config.yaml
head_dim: 32
positions: "rope"
rope_fraction: 0.75
tie_word_embeddings: false
warmup_steps: 423
decay_shape: "pow"
MLP neurons of a small language model. Each row is named by its layer, matrix (gate and up: input weights) and neuron, and shows model dimensions 48-143. Each number is 500 + 40 x the weight over its row's rms, rounded and kept within 0 to 999. Numbers have three digits each. A neuron's up and down rows have the sign that makes its largest values positive.
Before each neuron's rows, "fires on" lists the tokens most often at its 100 highest values on Wikipedia text that the model never trained on. A number after a token or word is its count.

fires on: "." 86, ")." 14
L4.gate352:497428461521537500503488501440508497623489464522542497482458532541511503544532490540439525448353536494481494489504551509464462534508466488470489459468573603473489512565546472562477468511555470546493546481511561521525497586546520424487436529444448524491421508427466534513505469546568476527
L4.up352:461548464432545556496494439434447467510586467434435456514498524396521518499542489528559447547557404515465558467493486487494535511561431494457467498497477538505489483494514577583511534530504511466511559407575502573503543483463477552467513437515463430503485508531474511466455501474502523457

fires on: "y" 20, "um" 9, "ta" 9, "d" 8, "ar" 7, "ing" 6
L8.gate332:487510430415551514488498489482466475476493595414543643521525521502454436560512570484478515519486544511555459505504509503468501477496512516487437527492499503476480516506509511530435524489555515490537552442530510398438512587438550490439531510463502456510463525451574528491500507528479492498
L8.up332:582518489496515461445497484439455452485473462511550480510507513525457463542478541499507527572580541505568527499542468553578501496512523514525511494525431555550540444577547471545582462529449534492510562479520518524487532455511556525475520488474474506465559482528451581513518527405516471505

fires on: "===" 92, "====" 5
L3.gate159:476482478523553482454496382472556484602510513497501536474484509586479514508542455472480548474455413517472544517494479468467536543505545442521565500426429524502506467475471514465576490540465458528505537474543473534512456572474552477484413459505482481508450491538516523481550511481538478505
L3.up159:386516491436525449584480475406488509543582451484515481514479477513538479426584513478504502426596578541472427513509514544507529492458506508449531482450548461537520456493451526494520483531516501492537552473607506472502468511456539512463509445491470500484512505508489434499539497463517465492

fires on: " where" 33, "if" 22, "," 17, " when" 12, " which" 11, ")," 5
L3.gate11:471474533535529561496436514498494518531517464498517586522513500433469538543468497509516513485456477474434534421481508457474482559580421467473394558488518561520462540451476500525483504595477522517504504503400510478505626453491464517509510544511479518494538534473472551468486499503501481452
L3.up11:489509460493501491444516487433496539517500572494550525454532455493496419519568438490531520498522528467474521465496519449571537550458389512411576497449513520510504454523500486542470462510540519488502523447477522525516534511489518516491575441549429462504540551496492466479508473467508458366

fires on: "or" 34, "al" 13, "ting" 8, "ated" 7, "t" 4, "o" 4
L6.gate382:509476502528534522514533511443564524528417507565543396517492582500474518490506523525511548508511542491480471484596487569455553470511497509461458507437434507461494508527506452504518471476428481563494422448454436464445491596500460457469506473526518533528526503418518509472448496472455540521
L6.up382:480467507525549542483530487506462512472511405518481487487528491479465507459454494499507414439534505521455539505545528565501525434558514558475417503502502527534492527452538495480560502466502485468551471465496465467563495449525455503530473491539424470490438525569510443463532476573555484509

fires on: "." 75, "th" 7, " st" 4
L11.gate63:460494433517472515449431526444530499483595504513503479475450492576476495503525502518481454541455471502507533416556550522475576545548455458490506584433554494475488549575515563501473432454471533432481516479503524539458572492478506434462460523403474448487475528505430454456502521578541457501
L11.up63:506512488439474463489439529544528469526593436553541488465469538595499443523562495480555509566529470538514516435491547437403468435531545520506523539467581507511487537461461519583487457473487530480535603448528517551449549509514579498507500543505482445421442537533500475433520510558532487548

fires on: " up" 22, "e" 19, "age" 11, "re" 6, "n" 6, "-" 6
L11.gate422:483537501526471518439489510482420504478451451485503515450449525503520488535528545497531497562502470456522430475501450476507449582493452498550587483467484468463503501520478535465458592524461535566468514442527441512437521474609510475529546489488486498508575539473473485520506494431544558437
L11.up422:505498499507520438465477487489501532468538558552489472473523510560460465504514470493529525488423504502516466484511493483503494582538505557563509515517414593486467481417502473440385494516521503520472435518533465481448464512492545441438481517449420429518542518481532484447500485534456575484

fires on: "an" 29, "ed" 26, "e" 13, "ent" 9, "or" 7
L4.gate64:497503422493525532528530410481558510534472546463475394475465594457514499454502463495491515505422511469470504414517530490495525483586483454527524513493492522443509578561499443512528570515481480543493473473408457489513525536555537517557492499467526500501472458483556511522497413535480437531
L4.up64:526484522523511488545513519530501476460471508482482513480465497564496471473480518501501473443444552497475528503486550519542509477561517455554561500548450467532480553521509458511483590495562489500469497548529530517433497462529553458544541547502453481519452450429494541544521463550559412513

fires on: "ri" 35, "\"" 13, "op" 13, "ar" 12, "or" 8, "gin" 8
L5.gate159:511511555569468507506539436531550567520430505517495472474542537452439470557527556475547493556448459480444539508538541469412448552525511506542446559508456556442547506500507530500530578563430517533528486497420498500529496494519498522464451432462556520478557496501586528484473470512475497509
L5.up159:489521514631475460518554443486588503563440509453487518526503528501505482432567493480585465467496501515437509565514490526460522542501457519585522517500509472527573520523542531531523571508550524502468511452493529482506504535499490581483509428503437496468500480496566509483497496448470489524

fires on: "L" 43, "B" 18, "H" 13, "N" 11, "R" 11
L8.gate30:588442491516468479515499520482531540457498404538557417477575482407523506497451539496461510547521480495504501500432457530484500550452474544529480502551489480529469545552505571504498612472489466523453485496520534552591474466537543409445521504544497436458485463443510527469498544539524501529
L8.up30:528471475500523551494487410513492508475533502569528453545499523544438580526532514493425510486536433514480444432531455553493447556478516515504484489501476485522526551512518555496508478559493429549483494479566468526488411527435541514446471426533503482506474477448473435483460419473462603516

fires on: "th" 15, "ist" 11, " are" 9, "rd" 6, "ic" 6, "w" 5
L9.gate85:576506474498482467529470526418422516470541433546482426493396482444531487452424488559469472515558540482512482449532524551550514489580458439450487526500514544507520518561553537454571548465499454465459552474546447555542510495583581480450450447493534466450480525495487475537484472559500501452
L9.up85:556539578560471448544448583478475453455448475471497511475470492518466491470471461522521456540522518529537525479528557487545499409515526528571518483534492454545500471452523450541530454438539527487487556526566476618488493479506554500543426537484543484449524496502487462494585543558489487509

fires on: "y" 29, "ur" 13, "il" 12, "ting" 10
L5.gate398:509513452530581453552467382544557524487486531439572447519533453489393547533457461516480453461470481474507496482542509539490468521477505554432428545496540513501536507492486525548491496527421496538563516444483512552491558530544562480497482495538505522503546525482520493540520513495517499580
L5.up398:521470483454546548539567529522494509568475519462516570457452470478474539460462509479523428479512515492447467498581459424522506511474417454455439549536525542620468471574492487529463472544454481485490434463452446512487540477457468498458502518503502419533557463509497509517425498414479486510

fires on: "ian" 27, "man" 27, " leader" 14, " feature" 11, "able" 6
L4.gate155:492484444519541468462483517476559463494538495583508597566485515538540452514507488467466548505531526463537488497527490463516592501557476520472534477416526496464537465501572484519544514493580434495439531419431498504495506519535535507511460561488552549460420515454497508576503470532510537535
L4.up155:512506516477550493511494556540492468535525366549540587461381439493470526449442508487572561461519555470517469515529490527510439504517486517433568534482544524512523455493520484442532515474518472496538446463427507530506486505524548483566509526585599542512501505511477478538514474501524520538

fires on: "il" 43, "un" 14, "ir" 8, "ar" 5, "ve" 5, "ting" 5
L6.gate385:575530501509445534520499444462483529483510409476408516464519484472467534578521509512485461473481510490479485458495490503444512457533543601472433463449508520482547551470504445490539472466424516499501447472422441487498513571462528409463446423526492486452429441502552562580487440549552478542
L6.up385:493501477462551515475518447532459457530545544471444486544557535529522613491506551467502441474488504519483495472503456502507495428400457472514486585484497554538538475504466502456486498490524436511480539444506455554428577468481480497555512504497451502505511508524454379561512583518439554492

fires on: "Q" 16, "N" 15, "V" 12, "I" 11, "L" 10, "R" 6
L9.gate228:509446445468491527506546520392511465509567419470534471483538509515556457450512519508485527504537439492513467463507512540475515575468492556408464499530545492456517495469506499566564597560442489509527509478478517558555441566518523437425493518555453465502493530490462493505520482490529548477
L9.up228:498538470529567481481516492546552462486520481526471557492516499559606624442541546450449459532504441517480434503556468520459501467498515438554497465486506490493505467441584491524500462461510458538509523508477581533501433550471487504500511521488550474485532481463520484505526455480461519531

fires on: "or" 35, "as" 10, "3" 8, "cu" 5, "li" 4, "ul" 4
L6.gate418:521456449473537487515530476477513516508405510476500487492473605485450429578500455462567506552475529467460548494486546531545469555441456516533498544423472492446551447501589486510532593473510433518545535459549503384530525478530468504529479446537471489421496494463519495515496525589552546486
L6.up418:407483397545548408456487510519526413570482439487530446541556497518488491448454512544461432502479491508536508506473502525484521468558510519567469474513553552500516394483541495436541489429514471491522481496522516456439490597523527494531461512569472526484461517476502479475555570482496512474

fires on: "ur" 20, "un" 9, "me" 8, "il" 7, "ea" 7, "ven" 7
L9.gate346:535504463506475499498534474470513576490491426418499470532433493557493552535559542501493505499463485476432513518495435423555489525460572523509507547527529510513490471547515524486493513544369534556452506530426507485439584493560532489523545473469498460455587506534480514502531515464534541472
L9.up346:473487477516449481456452538529459515501522499517469483485502540531538558526535427507467517506508489505534546525481455485524483460486527492544479556484458494566510516575500506496479573504479488481462513466514492473439421556465533485508559502535538421463496468510510578469579587551515475513

fires on: "ard" 19, "il" 11, "ow" 11, "ring" 10, " a" 9, "ting" 7
L5.gate277:522484554473463501485541464486445576486463506499492522488435537481474561536493497489500445540459526519442482514536571552444545451512406543476445485534504485486509573470472480479473482539455526527482483466459477458476522559498516419467466445528517428498445467483557425483489448453465523458
L5.up277:471552494476489472541566510505459502489512564545425453485440579540455558540559510477516469529483571514521501457547561587431545458501487508488441519558446429553496565499510475505590503533443483529468449557530503553520509502534490488529452539497516457455531475521505474517483502520415561496

fires on: "s" 74, "y" 7, "ck" 5, "les" 4
L4.gate313:527521515546482530582529505573512524511482539485470497531526543546461484554580532522487446456413513523478531485395442434447539525445464543517473479437465495512474526486474498485533470500550539556470579467486474480521543492528471399574464485523514501533450481449525475494435466496491495445
L4.up313:504527502417551498487488497501531477517551476539520487459477521468503496488464495543499483464487554503401528462469477424455523485514451544449512486485507555465462547536503444483539442405503498514535544534492497446541501474558471477508433459470518451489486476454445451473438451552452482430

fires on: "," 36, "d" 28, "n" 8, "l" 4, "p" 4
L11.gate16:473472494469576447504506406425574499510513539456550478483492568509514568486411495540448551488451533487493479441553509574499537515472522528482544571478508544493515476521485458543517505513454496473535560494472499485524478527520505434523496505463452530452536557481511597463425489546506563501
L11.up16:490547552472525462505462509396427485540494502501495545509503566527460428496466529551513591426506486523564497472597533497507508517484495496514500484471539510424620467433500530508422527487560456518514574521566539433512547531449534565489550493495524547507512549491494532465448487531463502436

fires on: "an" 57, "l" 22, "in" 10, "n" 5
L6.gate294:565496502526524505561514447508484476537452508483498453456556599369454499551488493580480511509422522444468555483500501531491553489495483546537571544451494448467499567472504445498465540471472466559496526495432415476467511561471491508532464518542520476465521477563561534460469461527459456531
L6.up294:477435511464483520478457488523518477551480482510541469503498581466520542471505526516512458550536461522545517475521510487514519535486546492510482468459412484458582513508469447518520455521548448500530542517502513463525514565432503489452590537514508453439503441458475514562388541558472513506

fires on: "." 47, "n" 13, "se" 9, "le" 7, "W" 5
L6.gate95:484555395510517478519478478469492512497475547465537463483511569553511472503529553464542549433480436388446522417518555458456450522452508481489471519442540523461493495479502516478547572453483490531482513498465531532464494495533502535463442544426523513564546493501500510473512498487472502545
L6.up95:560501419462542561488472554483471439551533453535506490460514539471481450547455504500442496485515540508480432455485441509437480535551440566510456493491556528438450486528560445520543480557600522438540470517557479496441501435458441469553441446533450549528496475478530486486474500530564535494

fires on: "ta" 22, "il" 17, "le" 8, "tra" 6, "." 5
L8.gate253:474523460511497478451468550453530543485441526477490519422474476512427530507404531478516452583500525443533467493564419549491535473460511550449446460461530505475581494543445488475535514524534441499468451440490464563474462544501449543496544425505537491551514481472511568487548505442527470435
L8.up253:528453512460493499477506498461518524535537450412483536437524556490495519464494472510478412534518553489520514521521435528483500455402439564525432554490559526431434522540523470477548559552600555477450538486498516572483482487506418475480485479515491505533465492456553495483485550462560476453

fires on: "a" 25, "am" 16, "in" 11, "on" 10, "al" 7, "o" 6
L4.gate9:512484554471483538488499469505487505546430498523507446469467540447493542508476480450524540503487538425493507409461529507478465458503518560541435472472486489469584482547462453482545570557433516571443449521496419487499516602532506469535478497513555520560491506515557439503508484514460500504
L4.up9:538513440501552511408478510512474415487531497480480523544489488467541522412496576459499457485499548521493552509503587508536483447471547549394505504488475506492604464459511480561496488530491510533471457514489487504428517499480537547540499519505496530454480532508505399520483574492526462502

fires on: "hi" 43, "re" 12, "ig" 8, "ci" 7, "cu" 6, "ic" 6
L8.gate369:508508456477520522503456471500397555520458496513521509522543494368538544575460445570486554488507474500465494462521532496553451488438540543538472628549509566538566581525481465463486535524467493498535511469564532454499545498563492525495491498519479565492515520512501510530531458462461494554
L8.up369:449518475487538512535574462506516512546491546487501491468498546471498511510490555544500461492501495501481544428449388465577462433494516480564540484504538487529458530493477536608506498445486497476464495523601478541512539485471484434509531503483459489513552507524501454473486514560492432572

fires on: " con" 45, "son" 14, "ian" 13, "in" 7, "man" 5, "on" 4
L9.gate231:487414445447418450532515444504489517521455546544471570499535502543464489514504519512467510505520546461507466542563489492555527517544541464450529548506518516459447485546559534456489526523509477442390385450511515503495481501478481498443486462497559504497509485560540512548436472497435541503
L9.up231:544515422543578538497486549441422577532481432478513522521474460473523553526500508426554578416458560593490517454527499490536588549506530449443530435506511493508578445523521486510513459501457425582497524489429530502486499517470544526546479476570501493471478558510449501572508488521485530498

fires on: "mp" 30, "ten" 24, " co" 15, "," 5
L9.gate180:567528471483462460508562490494413448503505519535529485414502542485497470588395444537498529432462412503506524485527504497468522522542438490501541489472493547468426467562528540495510562463459465508504562479520530526574486558546522461497513488492469505540551527482499512489399416484543544456
L9.up180:496534535495504506496554540557469488498464451529500557458547514555498453550432471546474501466457431566487474575533452470451452472501444515512561521497516554581448411522519537567538499500493562523539516519505562494529499520493556493502497532522505502487523497521450518441462414453560494502

fires on: "w" 18, "ta" 15, "now" 13, "il" 12, "ting" 11, "is" 8
L5.gate332:544492473497525534548464453459518511559491550488565494527507537524491525502421525439537467530456543448493507470594511570507585500496545501411544564499472517443486479517508438545454541501407501489532468481444524522465559586459548498543522471455517454467571501473556566564458495504437551498
L5.up332:483489482473502442479484489498561478465576540456527475483479465556502601491531498513453506495530518499501475459566501589447549569485461498517510540499421435550440461539468460509475466495473415528517510482483552430455548571426514490521432484544473402464465521580516545560471467502474469502

fires on: "re" 53, "n" 9, "ate" 5, "k" 5, "e" 4
L9.gate120:489547571504523526506511558429465519476528489470452545503527466535578477556473541478545548502530458504477526513448501477486514531537446407558570448551487497492493537475482547493399491456562523564535523552510522475494511469522462505486505504417520481479589535447513445542484491503531476488
L9.up120:474504496473449454461538504488517518504523530481489522506501462507499528502502529474498542462508574488459499479547512520550558467530420527516534436528490524486582396477501458489451486559494496462611439445535451504484487526505472444423489476481469529445477490457488529548532426535541468535

fires on: "hi" 19, "end" 12, "u" 10, "mb" 7, "gg" 7
L6.gate403:468503508422524580463572441485478551496469481488510546444531494500520547539482546568522493509493482495496491488507488472536442547543528488514503466451459560486457493497461561459512422512448514531440485383502465527488503500528432435514512428362462410488481528440495492506449516481517502494
L6.up403:461545528442542514469489496557512562416548505476533492495547455480426497553427552530484527489545465494533497490504539529506551443431509525492436487540488525525472563454514438436479574502491534513459481525477509515480482533602439462583471544416506467540504475436518498410505490448488431473

fires on: "un" 47, "ident" 27, " form" 4
L3.gate374:499507541526481515456491482568503511483477497516362498487523573537526495521468458458482494467498473498465465519488473483465505505432682465518703531457525462470499498532466468512533491503482539507514496493494502491490486580522527501536499502542509490484499469470530470496461471461483453551
L3.up374:466492533493501479471460488525498505497548503535410525503457516473492460533564437483504514519535529527444491559483492427578510438514517480523537529526485499503567508499482478480541482556504491479471474516482472543574518512498560525501481483474490524467438540549464446469524489545520494621

fires on: "o" 60, "t" 12, "l" 9, "ra" 6, "Ž" 5
L4.gate65:501468524471447506517528477516515566531479441475474476445477546489537554526479483538528536510456450457498488455519558478446455436508498499581494480491497469455485501566412363465532561539504462589508487496500462465579528539467402423586508432569535508486474503496536498455487482537505479533
L4.up65:428507447501503504526493488502464422541536436517490405484546485470472548488461526457479465549466501479477401577536464463541495514543479558529484514446479510486514462536571476552514517441574486486560500492489480474562518433494470496491468445543518441442545459554497526410507496577540459539

fires on: "ur" 19, "lo" 13, "ian" 11, "re" 9
L11.gate229:465452516477503455515515549456471567505537449509523480481552543525489598486467491547442565491509453493518481400487498463551475532530493458533508537542499498470498486493453500459530495546501492532440485461520526414524499530557549493545540532541463504494474486483548535515501449465484500574
L11.up229:569443476522501545437496498463457493562585483488427533456500490559427537498484466507401574479507462453491432545506550460452494512520480501492559573564515474463534463512588456559495458511392445579455518459507493529471551568504452425473556515494478599425514494492506494503547484494536522470

fires on: "or" 18, "hi" 13, "ir" 12, "ner" 8, "re" 8
L6.gate93:535465467574439505479465463485464469532445560527556446569563494436430514509521512495479514520442497437485487444538526495502531495499537487425548518500427541491518497423576489456479534500451453531530507501493497514467490490505533455514474512508479516459556590513568442519459521474469500427
L6.up93:442468497485482503567539477477549505573369571501542468512449517488454497492487507541502494530517437522555540441612468489533467491465484474452483561513520440503481520530496411633532569545492481471470653492553487501492501491455428533476455474503496511538540503473541514488421521488553491554

fires on: "al" 21, "et" 17, "mon" 15, "act" 13, "ar" 7, "us" 6
L6.gate155:548560508478505512541531539472541505567443471502452533440406527485474537500561477465469540469524520493532509486594468524450529419494562479466459458480499521493546501458490383498528505557428495471511492493435501517530559562518470519505467491539543526416478484505554433534549450531541459530
L6.up155:458514513517546540477554450509464596481496506543455538566517553578512562559537468483423480486516465468495501514529482524471533460523513491497504511435466488493442517544482466478413482556486504524449512441499446459450519491514491541471494410490488470527429536408492567486505517475462503537

fires on: "ru" 27, "w" 18, "n" 9, "re" 9, " N" 8
L9.gate442:517535462450463546582497493470468501504439513509536531451540457483456457556448526508461464575550459513435480516536433495534522447431566516534491470536503551470491564522481512476572472447501426467456523499451518458479493515551508502502495470531537538499492492502500567589433501472504530471
L9.up442:535519454444481491525512538475463446480516499483502509570501470528468472515406508522505447483514552556420454502519522513527570497546530563546499489546533527441547547567477454501510510463399488511521517536444479515451544447493528486536508574541558490442556493496476558493479576475533449547

fires on: "e" 19, "est" 15, "th" 11, "ic" 7, "o" 6, "le" 6
L8.gate350:546452516512519449513480518402541479529577559478538542481515487518490594514509469483546489511458451512506505446557411477549533537576497431516444540524487557530474590514574498560528502533494540576560508533556455502567481523534517480469509585467538480501452479487534550508467489497492555511
L8.up350:456468451415498484487478556508491547484555429429518505483490495540472496497414430445504499521434465477548459437438597525474398498535536480534541511469531456469531505444527508547438420557528510495541509506539442461456570493514468532545486527507492465498508527440485480504516602517460543475

fires on: "ctor" 19, "c" 18, " mo" 14, " Bar" 10, " pro" 7
L4.gate385:557501385499532485561515512507477443528518567476516455561472544529556537463418457513526495472437519549495422501505411491533517542427490507484548468490462454458504589555546521503476512503497495596504537473531495541470492470506544378534480554475485469541542480438535432521477446520494455504
L4.up385:485499436471518470514456522497493485456490457510477461469434493521513482454473460502543528460489615564452509497526564544481496453535525498500445449511486416494537486494481508474461496624513485536546446489469516543465497456495526495531534543534416523488544503423588484483508486463490464520

fires on: "on" 16, "ne" 12, "z" 12, "h" 7, "th" 7
L8.gate15:490517479453492549543577480477462479491531445524552400528446551459497469515566488467469466563493559463475456517407565475549490527508525539552468542440493502500448551448585582496534503467481487453482545495419501503494561521529526520396430531493512470474465482513449526516541466575517502518
L8.up15:544442477486532459555490480466556435484562512506487520493504587567492414496503474517521475534471531475524508493450564469502503445469509420513481550471462576462535493478532516504463495444520471418461523477494481512497446510466475530485432533619514559480491536579533500478527484480496546480

fires on: "d" 47, " as" 13, " in" 9
L11.gate87:457477462557520489554545500449517514472510575460539465501420579496458442526469532438523580430435524490541467507547538524474485482461506459481485555477475441438564514539463504502473498494521477533589467440478486479479471489540504567523459437504454487467539519430540591497474465502510508529
L11.up87:540458565461470424421484468441499522515525503497499418535532533493466469501533494518486492492487507530503460466542491473496563554450477524428535515466536456446526455487540526500453559446460548516452431535517482454628532469520459499546539452471525480539456494507514508507474485538572502493

fires on: "li" 56, "ro" 33, "cu" 4, "t" 4
L6.gate158:539439399548548502574493452437468488478495569447474449509473532517430479526512378569518506553408476484537517564450450526502565520444528495481537565425494568479505506471513523446502517496448414542496510368486502446488495531478532506462523477454441520486502439465496530498457457517496453506
L6.up158:555482542522505516398523458516480498517457397549467556460507548470489512500488505571510535504470439474478432541555490455483485484492499481561462489486478590545464454394543407543558496427463461512488498473477568506483546542515493482518461495458431485505498544544489471504504465604491496474

fires on: "y" 43, "ce" 12, "op" 8, "ar" 7, "val" 5, "it" 5
L9.gate421:490513488494467522474541501520509508500538471543476530482480504456361439535564543492568562522477462479492470497548452497429468463479522510571486480464465499421460538514545567488479482490509546596410485528435468457513535476486526515478471470494451472484492515455521543465515486470529550503
L9.up421:470524585500423458464575447510446524487486458539498566451546478537524453583534486477559531535538447515489538513527509477548554462474463454533565532526548480483529465543533496501514447507518544523514498437458524606465524526459529454463534469521549509450552450500513575475520506479522539465

fires on: "an" 49, "ri" 15, "un" 12, "i" 6, "o" 5, "en" 4
L4.gate197:584478546470487433464521482536523503445460467432484453538470496476549504503514512536532504527545528496537510533411570508443523422477525419513537511424570468490533478518453490462479588457550533486486546527499539504469544571478464493592452447484473518500477484501506549447499493525525426492
L4.up197:472495474513535490540528453478501524511414482535533427498496582519557444518581472501502461512448455499497488482481525504510397502494467480501513496563476497546553598537540508400511524567479449523514512504509418570486535501471464524521486498407457565422525477564518558597557493551497458558

fires on: "re" 27, "p" 22, "par" 7, "r" 5, "pe" 4, "ron" 4
L9.gate30:555539530561388499458463492388478462513498475509547529510463524442479607500495582525542464440514545518466559515515523558456545502433439533478515528485522517497516524472514531507481499455468483486442556564533548474528510487505509510434518501492428481486497490525497499456486490531512544462
L9.up30:513496596455462457456527502492479456492468540477449546476543500463582514552539468463511531495516464481553420506497427489533487474453485470535484493531503446484498492531486509434459492448501540502533447455573529511473536505544515499484522512484453512428515464582561514503474538528488477468

fires on: "tion" 17, "on" 10, "ia" 7, "round" 7, "go" 6, "ro" 5
L5.gate191:504461422536538459462515513450488485525559467529526546463460541516517445518564390522518456555466553504501465537509492467513584458527504476445545548479582472482503530548548542441468533465500457475511528474540542465525498481486496508475498523483517491421490532541500463418486497523567489390
L5.up191:479479562435468559498448469501597489448513500520460509519522481450542489519500480532500530501531491471584488469466549463521426541549461472484497478470502472568559484449442524448526425567489511487492444599515504390544496552535487549435518537493491508452493454507484456553490445467497592517

fires on: "or" 53, "ent" 22, "ident" 6, "tor" 4
L6.gate322:444485490528524497538485541458433525502484466459495506513566546476543519544504498550525492554486532450441534484531507491496508456506526450456473599506463416487455500545457517572529536443450453524473515431538504399481472491489554562521504527464492471400555430512552531542495538476507493512
L6.up322:525521501503553482498525477521508510441456472542499612412450456537486474521541532516526532432495463525491554555451522485542507455512536463484512532442516488488454532446470479478450511435526530471457488473486458544505508508522523444471517489474446478502456491445403548503520465555577459452

fires on: "===" 50, "==" 43, "\"" 5
L3.gate167:523490462462617526541565453497499456523496492532499489479480527529491443479506479507497509532477466553419550517519490496457455475522536505489458437491497566513534527477518567521502524528480435476529540492516506489516553568477556420515398502527465516486448476494495543474496507552540463483
L3.up167:460514536483478553519536484429534565525490512453540563469496534478543531440555511460490455554449513491443448482519469537380469424533420578401428408529514417497514476521487538514451528480482512549472504438541504580545516498478509520483431489488490542479480481515479512536480505526529484460

fires on: " part" 37, " place" 17, " Com" 14, " is" 9, "ly" 4
L3.gate269:513420486553495460485506495425546477563480520518474453492497463503467424515512512506543516468508508514560584463519565483459494554514497572500547480521494516442433512513491491527467480509517488535495552536527523510325535538539526518526554514576498521534450515547453505500531507614518457510
L3.up269:498488448516453496454475497497555504534503521495445479493479452519479514536570518483511562448542490490580536468472529489518545540518511545493588510485433462429473477551461487490424446488494500544504526527478506514489434520523491579536541530548493523509488538551566479584546527455488573489

fires on: "n" 20, "al" 15, "port" 10, "is" 8, "f" 8
L8.gate265:513491429465494463543425493569448484527507488523480500525467586471560460527563494573498443441415425467516533456568452543515462559464464427546486498428520499509495564581477494522521472526495516505505515429493592481489448481475541472479440524507483463483451529511475487493420482509491512529
L8.up265:525510508454472487397510541503471555551464445500486507467516463501466451525530560476535575521511512473578504508582423519474473543533494416530516464468487464433475484506496506476519432477533503464563571498498564544489506506507423557453503462523422447529509455494463530525461476481514513491

fires on: "al" 23, "h" 12, "i" 9, "se" 8, "n" 5, "m" 5
L8.gate371:483532382462449497506410527451529452478504558557532431482506515504559500503583531531484445504502505399536460492500502489492518598532480498476419536485473473449475474531545514528514487593495427476503578474482567482440409490529501545504505520428456427497495499464493528490444510509513493455
L8.up371:461485532442557496560485436477467477569454549470508461425501471498516527517503518521448541498614482507483577463525492507507455491515478518508420540387489460441526453563510489517515524487494489380564577498538535499506543499460444519450486511583499464579537560479433532511531528537542431475

fires on: "l" 22, "r" 11, "br" 8, " N" 8, "n" 7, " Ar" 6
L11.gate209:471460550510558498506515459475471515548471510423497614531502554488601504572478523521522424541501491453494468476489497507486486581523496496519486461491511577469539510472525507499517512536506508507442457473505491494451507448485502498468441488545576604464563508511487552570456469490476539536
L11.up209:537566507581486543484465443485478453465481503472553450549481399516466470482463513539413409525566458511519442521493507555498502450533533517491502552454431529408524532490470498519539561503461472558494523445434499517513474489494524563568556472509500524512542553509512524514558529538481474489

fires on: "us" 18, "um" 12, "a" 8, "la" 8, "vo" 7, "ar" 7
L8.gate224:516499501368512551476511492445472492508483460545540539415475506467494561586495590459549519490525475488459453502529529531485513433541516452544528435498524518499510496518474483484430470426529414428526472476512521494525582482519505402499513447486485511449450493470586487534482483517568438502
L8.up224:479473433502522497516513503510418519549551485543465532544513548466530531518500458438433500461561493554545493521520473553461522516518559518414485461460458489455525545505498547499514499537423455522580425437420460552509528501516480573509455510454518516488465500482497540466520559518531500409

fires on: "com" 36, "son" 13, "ell" 10, "im" 6, "mission" 5
L6.gate42:465473471557542504575528495509482516445528515495542501508470554456493503494506471572464482476474498468438531443547488567478527516531411485508503507536512485400542551449436493471472495533419435487521541374530509552448452524536480512519453540463432499498540563551504438575500452447435525521
L6.up42:540533486518492542513492509525512513458500507493528547483550428476534462503567484566524538423444474518462545522529517443488429464463556509469503447444473495526460512448468564557493489433485477507503484379499506471478509573469485524449501464443521473557540525492461587548554542456450536506

fires on: "y" 23, "ro" 15, "tt" 14, "k" 8, "les" 7, "i" 7
L4.gate191:562467468552469529432536441555421519526497470523517512494538576494448521503503525528531429522469514500471450476450403497481478451493453449539499504493457579484450529523469486460571475455502540550480512397485495502536550499502552470550488496432507495511492486547506475473456452526479505452
L4.up191:508498521498541489441428486519450511510472456532511469437514517492522398538485458557479468503492512478482486443547505527444501465482500495494520544507526455464514550564473441505534469477493531557540552469476449510499550481495446494511541471500478454584438413524441525487479470503590478488

fires on: "," 21, " between" 13, " which" 13, "With" 6, "ular" 6
L3.gate200:553561550448421568522487489480458464450487474504549488524488527469538436516524533452524480610508422533466537468507503467480497498561437440586415461448476566505464514435509447567516497549495467481528515494480471516387502519542473532490496503487565409555584513470493418495488498503455512430
L3.up200:455486546532502498427458564526514535560428599510528482479481470497488468559555450488497470507479469455525531444524509527511517481476420526537432534422455551453458484471396434499425491472530541499527477524468524465426491549491429545528556501561484483525510530487497495535514505432472564457

fires on: " On" 28, "ri" 18, " de" 9, "," 8, "in" 5, "br" 5
L8.gate428:458472518540531446577414540540514458467528525494518408480472502478480467469520459556470496448489493499472519406577556504452560480532506495496489461448532563471526473454540501546529490465415491528536535505416479512553421558474469506443492574550576516516439479509523526531498519471483558503
L8.up428:527441520536499531519526607503480490548462540404445521464484453484435454495490523573531550472531478538518572488589488509472510456503438520465472409499511509490530488437524439547494469481536472519527482519470506522505540483448451515434476436515494494504454462538508530521484504486570499475

fires on: "ning" 26, "mission" 16, "pen" 11, "ice" 10, "round" 9
L3.gate261:497494431512600605457509452464518589534546535491491503526586536541519574458478528540454469498502496498393515481471481518487550488527488525494512511483493525556439542482482506522500539528454468541461542507456502477467517472436477442537502482482517424535504531506499494439435455527552548487
L3.up261:530508485508520519492460506520541578495545467455475525511498463582596457430511527508450533494589552504441482535493508536489527430514427530513494485503525514558506475456426467524560490509544519411501503533510552495434438405435449503512513517442503439587533532503482422471487532476528550462